config.toml
num_hidden_layers = 9
hidden_size = 1024
num_attention_heads = 12
num_key_value_heads = 12
head_dim = 128
intermediate_size = 3392
vocab_size = 8192
hidden_act = "swiglu"
norm = "layernorm"
norm_place = "pre"
norm_eps = 1e-05
positions = "rope"
rope_theta = 10000.0
rope_fraction = 1.0
qk_norm = false
attn_scale = 0.0884
bias = "none"
tie_word_embeddings = false
parallel_block = false
init = "trunc"
init_std_qkv = 0.014
init_std_o = 0.0114
init_std_up = 0.014
init_std_down = 0.0
optimizer = "adamw"
learning_rate = 0.000388
beta1 = 0.9
beta2 = 0.95
weight_decay = 0.38
lr_head = 0.00466
max_grad_norm = 1.0
warmup_steps = 561
schedule = "wsd"
decay_fraction = 0.761
decay_shape = "linear"
final_lr_fraction = 0.0
batch_tokens = [65536, 131072, 262144]
max_seq_len = 1024
doc_mask = false
train_tokens = 944600000
max_steps = 7009
dataset = "wikipedia_en"
MLP neurons of a small language model. Each row is named by its layer, matrix (gate and up: input weights) and neuron, and shows model dimensions 453-516. Each number is 128 + 32 x the weight over its row's rms, rounded and kept within 0 to 255. A neuron's up and down rows have the sign that makes its largest values positive.
A block is one neuron, or neurons of one layer that tend to fire together. Before each block is what it responds to, as a language model described it from the Wikipedia text at the highest values.

Description: Romance-language word pieces
L6.gate573 [114 129 110  82  62 193 107 147 134 100 153 107 141  58 181 130 110  93 212 147 160 119 155 106  97 121 122 153 168 107 104 143 104  86 115 111 145 126  64 138 103 146  86  97  90 164  61 178 112 144 101 105 121  92 159  86  89 174  72 138 107 108 176 121]
L6.up573 [ 87 156  87 174 129 147 133 140 143 139 192 148  93 141 163 129 108  29 142 140 130 106 118 139 128  76 183 134  95 144 124 116 112 166 172 109 163 137 118  78 164 109 148  76 119 131 127 128 112 135 111 168 133  89 209 129  91 110 136 134 108 100 162  82]
L6.gate2265 [ 70 166 211 133 109  82  98 180 128  49 140 210 183 108 114 111 100 156 101 138 129 135 120 161 128 145 137 168 147 109  68 143 128 125  65 106  93 127 130 149 100 172 162 117 132 136  82 212  44 118 149 157 105 160 157 147 111 105 177 111 102 140  98 117]
L6.up2265 [ 69 145 169 148 164 128 138 131 143 100 106 123 139  90 118 115 181 132 124 119 199  69  98  91  97 112 132  72 135  97  94 135 151 172 140 119 104 130 146 144  92 163 159 141 138 163 123 147 123  91  91 157  84 116  90 143  94  96 182  66 135 205  77 136]
L6.gate2756 [147 156  76 127 103 195  60 178  98 140 184 125  78 146 118 101 129 112 123  99 106  99 125  80  82 106 147 189 158 102 126 160 115 100 128 153 122 138 100  82  87 215 111  75 117 137 104 152  83  82 130 144  94 140 161 133 120  94  92 106  92 104  90 154]
L6.up2756 [ 75 134  74 130 107 123 122 132 116 146  95 172 161 149 104 150 171 137 137  98 169 103 103 150 117 164 158 104  72 146 168 120 154 121 139 132 209 183  76 159 127 111 169 140 151 161 151 125 125 156  81 109  51  94 107 147 124 107 128 147 167  81 100 151]
L6.gate2950 [114 152 130 171  65 121 127 175 112 121 115 103 176 120 111 137 139 102  94 147 137  97 123 134  98  95 145  95 126  78 100 153 102 148 185 133 121 148  78 142 102 129 132 152 161  95  99 153  94  72 104  83 106  72 151 175 147  66 108 164 154 103 111 135]
L6.up2950 [ 88 128 130 136 131 159 128 123 131 108  82  77 153 114  89 172 149  86 137 138 130 128  79 167  96 117 141 140  85 141 161 116 143 150 164 151 136 145 133  65 110 154 117 108 113 101 107 123  77  63 133  93 149  60 153 200 128 133  93 136 128  51 139 101]

Description: Foreign word-final pieces
L3.gate713 [136 138 114 141  92 176 130 118 185 125 135  83 102 112 116 151 116 120 115 135 116 131  93 151  55 102 164 121 115 138 162 109 101 122 185 126 167 143 154 200 115 161 147 128 137 137 180 130 115 170  92 106  86 162 117 154 123  96 161 155 152 172  76 187]
L3.up713 [112 109 111 154 101 131 143 104 172  98  85 164  94 118 162 131 154 120 100  73 159 104 118 148 103 162 154 124 115 185 198 105 126 127 113 123 151 142 129 188 103 130 124 141 150 117 168 125 126 161  99 114  86 178 119 118 144  87 105 139 105 110  79 122]
L3.gate2920 [116 146 122 166 105 142  99 130  63  65 183  43 121 152 143 137  88 129 159  80 105 116 141 125 134 160 108 175 152 135 108 128 124 107 150 100 198 174  51  63 149 151 130 152 202 106 109 109  93 119 107 161 105 124 115 154 133  62  93 171 159 119 113 156]
L3.up2920 [111 120  80 123 170 123 128 112 171  99 119 130 107  84 122 149  91  53 114 108 137  98 136 194 108 134 142 125 119 158 173 161 110 164 114 124 175 112 106  76 125  98  85  92 148 142 112  95 148 121  81 115 119 121  52  88  86 116 142 126  78 129 142 146]
L3.gate3228 [195 146 111 131  56 162 114 149 110 106 135  79  92 109 208 188 104  69 148 125  60 141  47 184 110 110 150 141 170 106 157 130 148  81 143 108 170 148  99 170 202  96  83 164 120 155 170 154 115 113  87  63 102  88  95  96 128  87 129  65 116 155 158  96]
L3.up3228 [145 135 165 173  69 154  98 174 105 171 129 109 156 170 108 106  64 139 111 159 121 102  63 140 166  93 102 119 114 115  96 175 108 143 139 137 132 102 104 162 165 137  73  86 184 175 143 191  70 149 101 134 138  91 144 151  92 100 146 118  75 131 117 143]
L3.gate3370 [135 156 102 150  52 135  80 197 124 169 134 163 127 129 161 143  89 125 121 136  72  91  64 144 111 139  97 162 176 146 158 122 133 119 149 158 180 113 176 161 122 193 130 180 215 184 120 166 128  79 109 110  84 157 147 123 130  88 103 166 121 146 112 138]
L3.up3370 [100 139 131 214 135 166 175 157 128 146  89 164 105  83 142 128 132 104 128  85 162  73 140 126  77 157  46 126 106 107 142 103 118  78 149  40 149 100 114 154 116 206 108 115 109 155 126 167 151 118 128  63 135 128 167  84 112 161 139 110  70 110 103 167]

Description: Collective group nouns
L5.gate1558 [114 160 179 138 108  72 106 129 164  94 128 131 104 133 137 171 113 123 100 156  95 175 100  91  85  87 100  94 131 138  98 100 122 165 148 110 158 153  47 122 152 152  94 168  94 100 127 153  98 181 124  87 127 142 149 167 115 134 136 119 145 126 148 136]
L5.up1558 [136 117 111 139  73 100 147  97 132 146 141 109 151 134 114 170 156 122 155 101 104 148 147 113   9 106  73 138 162 175 133 110 129 199  25  85  98  90 100 144  81 109 144 133 101 123 127  85 150 134 131 116 207  85 102 105  96 111 126 135 131  79 127 161]

Description: Word-completing suffix pieces
L3.gate1119 [117 109 169 114  32 111 174 142 171 119 122 178 103 115 120 182 122  88 126  95  73 147 128 107  88  76 138 177 151  86 176 120 139  95 136  99 147 193  87  96 176 127  98 115  73 151 185 138  76 124 112 103 135 109 124  99 166  77 100 128 158  96 154  98]
L3.up1119 [165 148 117 155 106  69  89  47 155 129 169 121 120 177 122 110 164 151 154 137 144  84  27 184 113 131  76 105 157  83 112 186 143 181 195 110 140 107 128  95 136 118 110 118  79 135 122 173 163 120 129 116  84 152 100 202 140 117 147  52 103 145  56 101]
L3.gate1475 [113 120 121 139 127 138 160 132  71  83 118  79  73  66 163  97 113  48 152 158  49 139 163 124 131 136 143 157 130 138 168 156 134 114 146 142 120  69 160 161 131 160  86 170 138 132 133 145 116 100 119  92 126 138 108 132 147  82 143 113 162 174 106 172]
L3.up1475 [130 126 117  66 108 123 104 130 160 111 127 173 176  96 112  89 148 123 133 103 125  68  99  98 163 106 154 126 155  84 113 150 170  64 111  78 120  57 166 126 148 120 140 157 128 101 133 114 138 131 133 207 153 159 140  90 179 150 102 122 139  95 149 113]
L3.gate1723 [115 138  90 116 107 120  65 135 136 143  98 136  94 155 153 148 157 111 206 142 110  95 147 101 117 149  79 169  92 122 171 120 107  79  98 119 131 128 127 159 140  38 152 177  88 147  92 151  55 173 155 137  82 117 153 136 185 135  99 143 143 120 168 126]
L3.up1723 [124 129 119 108 124 128  99 116 162 170 101  75  95 150 189 191 114  85 140 128 111 103 125 144 131 108  52 145 166 157 119 195 101 101 112 118 138 126 131  88 114 133 152 165 150 122 107 141 138 162 123 102 105 138 139 111  63 139 114 132 107 130  96 108]
L3.gate3286 [ 99 135  83 121 143  86  97 103  97 105 108 169  70 102 146 149 118 143 174 159  92 108 121 128 103 104  93 151 122 161 113 132 150  59 144  77 173 135 110 115 136 151 138 169 142 114 192 180 129 188 148 137 124  99  84 147 143 107 227  99 125 144 119  65]
L3.up3286 [173 120 125 123 103 113 123  96 143 171 140  82  93 160  93  89 169 128 132 109 133 138 156 203 146  66 140 162 109 113 220  77  84  76 134 167 183 135 124 135 136 120 180  91 113 139 127 118 155  78 144 150  94 135 148 130 132  99 126 139 131 112 103 149]

Description: Perfect auxiliary have/had
L6.gate1324 [129 143  95 178 163 143 128 151 152 152 122 100 187  76 145  96 103 130 104 101  80 133 121 134 147 103 106  76 101 130 135 163 142 110 118 136 135 163  96 136  63 125 165 142 110 146 152  81 146 106  80 110 153 155 124  95 105 112 147 155 123  91 160 217]
L6.up1324 [142 137 110 120  86 104 136 152 130 124  80 116 161 138 121 153 134 107  95  75 104 153 132  96 134 142 124 171 167 105 195 134 166  96 140 150 146  87  41 123 145 171 147 105 130 100 166 126 122  58 154 168 154 144  82 138 146 101  92 137 107 112 127 126]
L6.gate1509 [ 97 132 122 145 111 140 103 141 112  59 115 121 150 189  10 107 134  94 150  52 116 116 103  74 121  95 186 161 148 171  73 148 141 135 102 117 105 122 112 168 103 128 118 105 161  88 162 155 104 137 121 115 169 185 108 154 150 165 135 132 103 146 133 161]
L6.up1509 [145 115 106 118 106 138 113 137 141 141 126 131 137  73 195  58 212 142  67 139 165 177 157 115 121 104 122 152 144  87 143  94 137 133 130 145 183 152 144 156 194 100 170 113 112 146 127 143 110 166 160 118 134 106 181 140 150 164 183 139 109  86 166 128]
L6.gate2151 [ 99 163 127 104 160 149 157 153 152 158 182 141 108  66 145 178 113 129 113  68 149 172 162 172  65 176  86  49 140  81 125 131 107 190 122  99 141 186 138 103 180 150 159 109 113 101 113 138 219 164 177 146 122 146 149 147 110 144 169 134  21 119 149 155]
L6.up2151 [111 142 169  82 104 114  65  43 134 150 111  50 136 146  91  78 155 124  69 184 133 183 168 129 140  57 108 154 139  98 131  99 142 136 133  57 136 220 167  88 137 149 140 135 185 146 178 104 144  71 143 132 133 135 126  78 159  96 123 176 175 112  95 158]
L6.gate3015 [140 131 192 152 125  97 108 109 155 123 132 133 123 133  91 178  99 171 180 103  97 182 150 144 179 132 118 137 140 146 116 102 112 130 130 101 132 135 139  92  81 101  87 124 112 125  83 123 143 139 118 127  89 126 152 104  99 100 101 156 131 159 104 109]
L6.up3015 [144 140 166 120 178  95 192 128 132  81 124  60 107 129 133  76 123 135  75 136 162 159 120 180 130 126  94 150 145 116 128 177 175 157 178 156 143 129 154  95 173 116 174 148  77  81 150 113  94 129 141 134 148 121 117 160 133 145  89  81 114 123 133  41]

Description: Abbreviation periods
L5.gate1227 [133 143 132 147 110  58 143  92 129 110 106 183 170 104  84 133 109  72 118 157 141 131 143  80 119  99 171 171 156  92 108 111 160  77 171 126  94 128  70 108 122 143 118  98 151 107 152 177 130 117 160 104  83 118 180 142  96 152 158  93  73 140 173 135]
L5.up1227 [141 123 159 144 165 101 103 151 104 127  87 127 128  82 125 118 144 121 119 119 133 165 166 107 117 123 153 128 154 130  94 106 164 142 127 122 139 126 111  82  88 144 134 138 167 109  93 122 105 145 145 107  94 134 132 184 111 133 160 102 148 181 112 148]

Description: Non-final abbreviation periods
L3.gate256 [147 137 113 157 137 138 123 123  77 151 144 131 140 129 119 135 132 163 147 156 137  96 110 115 119  98 146 222 204 113 118 107 156 129 168 167  95 119  82 136 154 170 143 128  77  81 155 156 147  54 150  75  85 123 148 103 113 105 150 132 115 104 160 148]
L3.up256 [181 131 108 160 134 163 124  88 181 201 110  99 159  73 126  86 120  97 147 132 101 105 148 121  60 167 103 115 144  95 140 105 140  88 148 111 166  84 145 152 166 119 130  67 120 131 160 124 142 167 157 154 124 155 112 114 126 160  70 145 105 139  94 120]
L3.gate508 [136 138 140 153 166 114 132 125 102 137  96 221 149 103 181 108 112 190 127 128 109 155 129 142 155 104 108 156 181 132 111 115 164 141 150 141  42  74  51 143 177 136  98 136 128 162 166 203 150 116 147 131 132 157 132  88  73 160 110 149 105 107 145 194]
L3.up508 [ 78 131 136 174 140 166 159  86 172 115 129 159 135 141 169 126 122 116  76 141 152 115 134 105 136 160  91 159 135 175 212 165 126 171 148  97 103 136 163 192 100 132  59 100 158 154 121 110 209 125 136 169 116 113 103 125 140 108 155 169  86 125 160 129]
L3.gate1098 [115 166 146 152 124 133 151 109 159 117 179 100 162  70 134 112 130 133 119 177 121 149 157 147 106 136 176 176 113 134 190 104 164 102 122 124 127 101 157 195 156 182 135  94 135 104 132 115 117 112 208 105 106 143  95 163  81 115 178 130 133 178 135 137]
L3.up1098 [108 158 103 121 120 135 157 133 119 151  99 127 100 121  72  97 129 220  94 141 101 177 131 110 164 117  87 111 161  92 105 157 180 113 158 135  62 137  83 109 106 176 140 170  92 178 145 146 187 142 140 192 157 130 177 106 155 172 172 164 152 146 152 121]
L3.gate1150 [154 145 154 175 167 106 126  82 125  93 116  88 137  64 100 108 128 102 157 125 182 116 171 122 160 105 168 121 122 123 179 108 161 134 103 149 124 138  95 154 160 148 165  99 136 101 151 100 104 117 172 164  98 161 112 153 121 120 139 129 104 148 135 114]
L3.up1150 [158 132 107 122 133  79 115 111  91  87 117 149 168 131 163  70 148 200 101 155 114 160 121 156 148 148 118 149 140 143  59 136 171 141  98 130 128  80 136 125 108 144 156 123 114 159 116 140 129 210 132 146 125 147 180 110 128 122 146 155  66 131  76 171]

Description: French-style name fragments
L5.gate572 [149 142 118 156  52 113 104 162  69 141  93 142 105 116 184 171 107 148 114  79  91 110 115 150 107 152 158 132 110  92 123 135 116 111 137 186 119 147 135 152 122 106 135  76 105 127 100 190 104 127 145  53 147  93 119 161 159  71  45 102  90 133  79 131]
L5.up572 [128 142 128 121 105 134 101 126  99 182  91 146 137 129 106 132 139  96 134 117 125 119  42 115  49 173 154 133  95 101 136 165 112 104  80 161 164  87  75 128 116 114 158 153 130 114 139 156 125 114 124 123  94  65 124 135 167 104 121 149 157 108 120 109]

Description: Abbreviation periods
L6.gate750 [133 156 154 167  96 181 115  99 142 137 125 158  86  93 155 114  81  40 110 123  99 135  74 165 149 139 125 131 127 136 108 153 106 128 110 154 186 180 131  90 112 127 106 108  67  87 123 140  72 103 130 105 125 113 102  95 111 139  61 145 112 114 171 199]
L6.up750 [140 131 126 129 117 161 111 151 166 195 129 141 136 132 101 136 122  76 112 145 110 143 149 113 149 151 127  95 136 139 108 125 114 168 152 183  94 150 153  38 126  88 141 134 149 102 141 127 151  88  83 135 108 100 111 194 147 154  89  62 140 131 142 189]
L6.gate1142 [127 153 127 147 162 126 171  88 118 143 107 160 173 128 116  93  70 121  98 117 124 134 168  85 114  98 123 149 131 121 110 112 102 138 163 157  75 161 118 143 132 152 132 174 137 111 168  99 172 118 132 152 107 153  96 129 147 121 142 188 115 135 105 128]
L6.up1142 [100 142 163 105 113 120 150 129 134 115 105 129  93 133 174  98 136 123 128 134 114 167 117 163 147 145 149 147 175 125  97 142 134 135  86  94 166 161  95 138 128 124 131 159 136 178 152 147  81 163 150 117 112 194 139 158 157 120 127 139 121 128  70 151]
L6.gate1663 [130 157 114 192 147 123 133 141  90 151 117  81 135 153  75 104  87 137 142 187 143  97 105 138 117 118 168 158 135 140 104 116 186 149 200 118 122  92  87 162 100  88 171 112 110 109 129 134  95 123 154 193 156 163 141 172 166 104 124 135 131 117 124 152]
L6.up1663 [162 121 108 139 130 149  81 128  93  93  53 159 131 112 126 129  59 208 102 125  36 136 111  85 147 134 102 134  91 188 130 160 165  87  61 125  77 137 126 119 160 150  90 168 134 132 138 150  98 195 158 125 122 105  92 141 150 155 106 147 105 152 129 141]
L6.gate3299 [107 130  89 158 136 110 162 111 146 136 114 105 129  89 138 182 123  62  80 166 147  96  74 139 110 135 122 122 172 129 118 148 163 137  97  70 161 140 142 170 109 119 107 191  89 155  54 195 113 138 133 136 144 105 117 115  89 145 127 137 135 114 169  87]
L6.up3299 [ 88 171 102 163 148 106  94  93  99 155  93 143 111 134  72 129  82 136 110 180 148 134 162 145 106 128 168 162 148 125 117 133 154  37 134 141 106 146 142 133 151 136  98 141  80 133 121 136  93 137 161 129  93 137 153 118 106 168 128 139 140 108 107 129]

Description: Table cells and word continuations
L3.gate638 [135 123 190 159 146 190 123 152 123  98 149 187 142 103 164 118 138 129 130 144 121 137 114 133 159 130 138 144  61  92 111 143 132 161 194 139 110 156  80  87 120 152 148 130 107  80 116 138 166 164 154 113  99 188 155 152 109 128 144 190  79 107 121 132]
L3.up638 [135 133 132 143 160 155 141  98 103 135 139 128 143 140 147 155 168 112 133 193 137 136 168 159 145 203 126 107 121 127 107 147 184  92 125 105 133 170 129 162 108  86 106  89 148 124 163 120 153 187 145 159 102 162  69 123 129 115 155  54 106  97  65 169]
L3.gate1803 [103 146 166 123 164 107 118 112 125 129 124 190 164 141 144 151 110 181  69 171 196 113  91 132 101 107 105 134  85  95 100 108 176 172 171 131 135 132 113  77 163 137 116  71  98 117 173 153 148 115 144 152  90 157 174 127 128 109 145 132 123 127  86 157]
L3.up1803 [122 133 118 133 126 130 153  83 182 176 110 160 109 130 114 225  93  84  98 104 127 137 131  99 101 163 108 109 158  94 107  99  67  96 145 131  90 135 146 121 121  45 110 169 125 160 131  73 113 125 152  92  70 127 142  88 136 114 107 156 150 172 115 116]
L3.gate1877 [ 98 145 159 175 112 137 153 161  92 157 162 122  86 148 119 131 122 138 133 122 163 192 144 137 104 128 127 183 130 125 140 124 158 122 143 130 100 111  76 103 130  93  82 128  34  97 132 117 167  58 109 148 103 155 170 155 132 155 111 174  95 132 118 171]
L3.up1877 [132 121  94 121 116 166 191 130 141 153 146 110 200 130 176 172 152 107 149 170 154 104 131 140  89 102 159 124  66 142 101 129 172 103 157 142  94 143 160  75 157 144 116 132 112 121 165 155 188  90 203  99 129 135 145 141 161 123 149 146 107 175 120 169]
L3.gate3355 [131 144 113 186 129  79 141 136 130 155 151 118 161 158 132 168  93  63 174 148 128 167 124 140  97 142 108 128 107 179 190 152 142 126 161 146 155 157 107 168  99 140 155  70  47 109 122  83 126 119  98  82 170 166  87 121 170 135 162 106 104 101 138 161]
L3.up3355 [ 56 111 124 179 128 122 119 143 113  75 143 181 200  92  98 153 144  48 131 174 175  99 162 165 153 130  88 115  88 169 162 181 105 155 162 161  80 157  96 187 124  73 174  70 122  76 136  85 158 161 158  96 182 110 118  83 160  76 150  70 119 127 146 121]

Description: Wiki table cell separators
L6.gate444 [132 120 109 130 154 133 140 138  95 139 171 168 113 151 151  83 102 103 135 164 188 105 212 176 149 169 178  51 133 144 183 105 131 175  94 112 105 121 134 136 110 105 150 110 152 136 106 186 122 104 128 173 140 114 145 103 134 122 111 167 139 114 158 107]
L6.up444 [143 151 157 140 186 121 144 108 114 172  83 152 189 123 125 124 117 144 135 175 140 134 134 107 133 115 116 106 183 127 115 124 136 148 119  56 174 143 110 159 105 111 128  84 118 132 152 167 124 146 161  94 141  90  86 113 128 121 181  76  90 111  86 156]
L6.gate1152 [142 138  87 133 180 122 143 120 181 153 138 139 169 176 153  75  78 145 140 175 123 168 104 121 128 120  96 120 176 152 188 115 117 103 118  94 145 138 149 154  85 112 110 141  84 141 108 158 161 163 220 147  80  73 122 120 102 143 143 121 137 138 105 118]
L6.up1152 [166 151 212 140 120 109 192  76 174 145 113 108 145 101 112 133 177 127 125 149 140 112 123 127 182 135  95  95 129 143 114  90 107 134 159 112 135  94 132 181 170  99 134 164 128 105 121 110  94 115 175 132 100 126 158 125 137 111  61  54 143  67 122 161]
L6.gate2415 [138 116 102 162 140 125 121 132 161 175 111 115 133 210  56 116 178 132 176 157 120 132 109 195  84 153 112 125 169 136 125 154 109 152 112  86 105 165 119 151  75 153 181 122  96 126 129 137 134 119 120  99 106 118 119 132 155 142 171 122 150 158 115  94]
L6.up2415 [125 144 110 108 133 119 136 152 153 146 153 137 117 144 172 134 157 128  93 145 151 155 134 136 137 167 126 129 105 203 149  99  91 157 172 115 177 157 125 191 142 123 116 136 101  85 133 150  95  74 207 145 151 110 127 124 121 116  81 122 115 152 102 115]
L6.gate3125 [149 158 124 168 185 144 162 134 134  98 114 123  91 160 142  47  96 150 173 163 143 104 126 133 130 113 131 119 121 130 144 125 110 185 191 103 125 169 177 127 140 119  62 122  78 134 106 125 192 141 173 176 129 110  50 177 147 132 116 141 173 115  96 132]
L6.up3125 [106 138 141 120 186  82 120 140 146 180 138 137 108 130 141  92 134 101 153 144 148 139 151 106 129 122 134  91 158  94 127 100  98 113 116 121 117  82 115 192  88  87 115 167 108 124 123 167 130 145 188 111  84  92  84  80 110 145 180  96 155 156 107  86]

Description: Continuation after word-like prefixes
L3.gate444 [122 141 147 133 106 125 162  92 142 133 152 107 110 126 143 140 127 113 152 141 158 147 100 140 117 131 147  75  66 109 124 152 127 152  42  95 129  68  99 157 101  77 159 124 157 142 164 104 120 168  72 140  92 140 100 167 116 148 178 162  81 111 126 177]
L3.up444 [164 139 186  82 158 169 144  98 117 170 100 182 121 119 153 157 168 131 154 149 201 152 172 161 139 172 138  81 156  67 120  98 158 180 116 120 164 159  96 131 143 163 128  95  87 181 154 159 112 114 169 132 163 134 114 128 138 104 121 134 127 116 136 147]
L3.gate2995 [ 67 130 179 156 190 138 145 131 119 129 147 103 139 102  95 128 110  85 106 126 165  90 146 107  87 107 121  86 160 189 164 113 145 142  75 107  73 149 164 129 135 137 164  88 128  83 114 138 132  81 159 107 148 134 161 152 133  66 134 127 133  98 107 142]
L3.up2995 [137 130 174 119 111 167 117 108  85 126 140 122 132 159  78 119  92 146 114 114 174 106 169 136 175 107 110  89  99  77 159 117 157 122 130 171 153 118 101 111  77 128 117 125  77 110 145 140 192 135 138 106  89 177  63 138 125 142 143  90 211  87 107 153]
L3.gate3099 [154 140 168 155 140 110 137  88  89 108 127 123  86 146 139 132 107 123  82 118 154 159  90 135 142 117 131 112  95 153  97 115 158 110  84 122 131 154 120  95  77 121 134  96 125 150 136 102 118 110 163  88  95 118  72 107 139 147 137 179 115 125 158 147]
L3.up3099 [168 125 140 120 140 163 100  89 122  92 116  73  72 103 123 166 130 154  82 110 125  99 159 120 152 124 101 102 126 159 166 120 158 161 131 138 128  99 174 117 143  95 105 138 106 155 121 137 150 159 133 149  76 153  83  76 138 139 148 141 153  91  93 157]
L3.gate3235 [105 134 168 135 117 197 103 123 110 129 107  66 158 150 129 125  77 120  66 159 111 135 119 137  73  75  48  62 174 143 190 131 131 135 101 131 139 212 141  92 137 145  82  99 210 114  93  82 135  84 160 111  87  86 118 175 155 122 150 165 161 150 133 106]
L3.up3235 [136 132  90 176 114 144 108 141 114 159 154 116 116 138 166 181 109 115 119 122 122 138  97 154 104 113 108  85 142 161 104 212 142 141 131 149 120 140 135  81 110 134 140 112 166  89 134  93 183 131 140 115  94 162 146 177 158 141 169 107 133 106 125 168]

Description: Table cells near row end
L5.gate1599 [116 153 119 103 126 136  99 160 112 154  97  79 128 136 167 131 134 145 134  90 131  98 100 123 108  86 180 120  68 174 119 130 180 174  57 116 108 154  55 189 105  99 127  90 142 122  94  97 101  82  90  77  65 172 105 154  93  57 139 125 161 150 114  68]
L5.up1599 [166 126 172 140 124 103 178 164 151 122 150 104  56  51 149 100 102 146 113 109 149 170 161  95 121 151 160 110 131 138 160  90 154  90 106 179 155 126 136  99  93 186  96 123  93  57 119  50  38 153 119 105 135 143 141 131  87  94 181  82 164 161 130 130]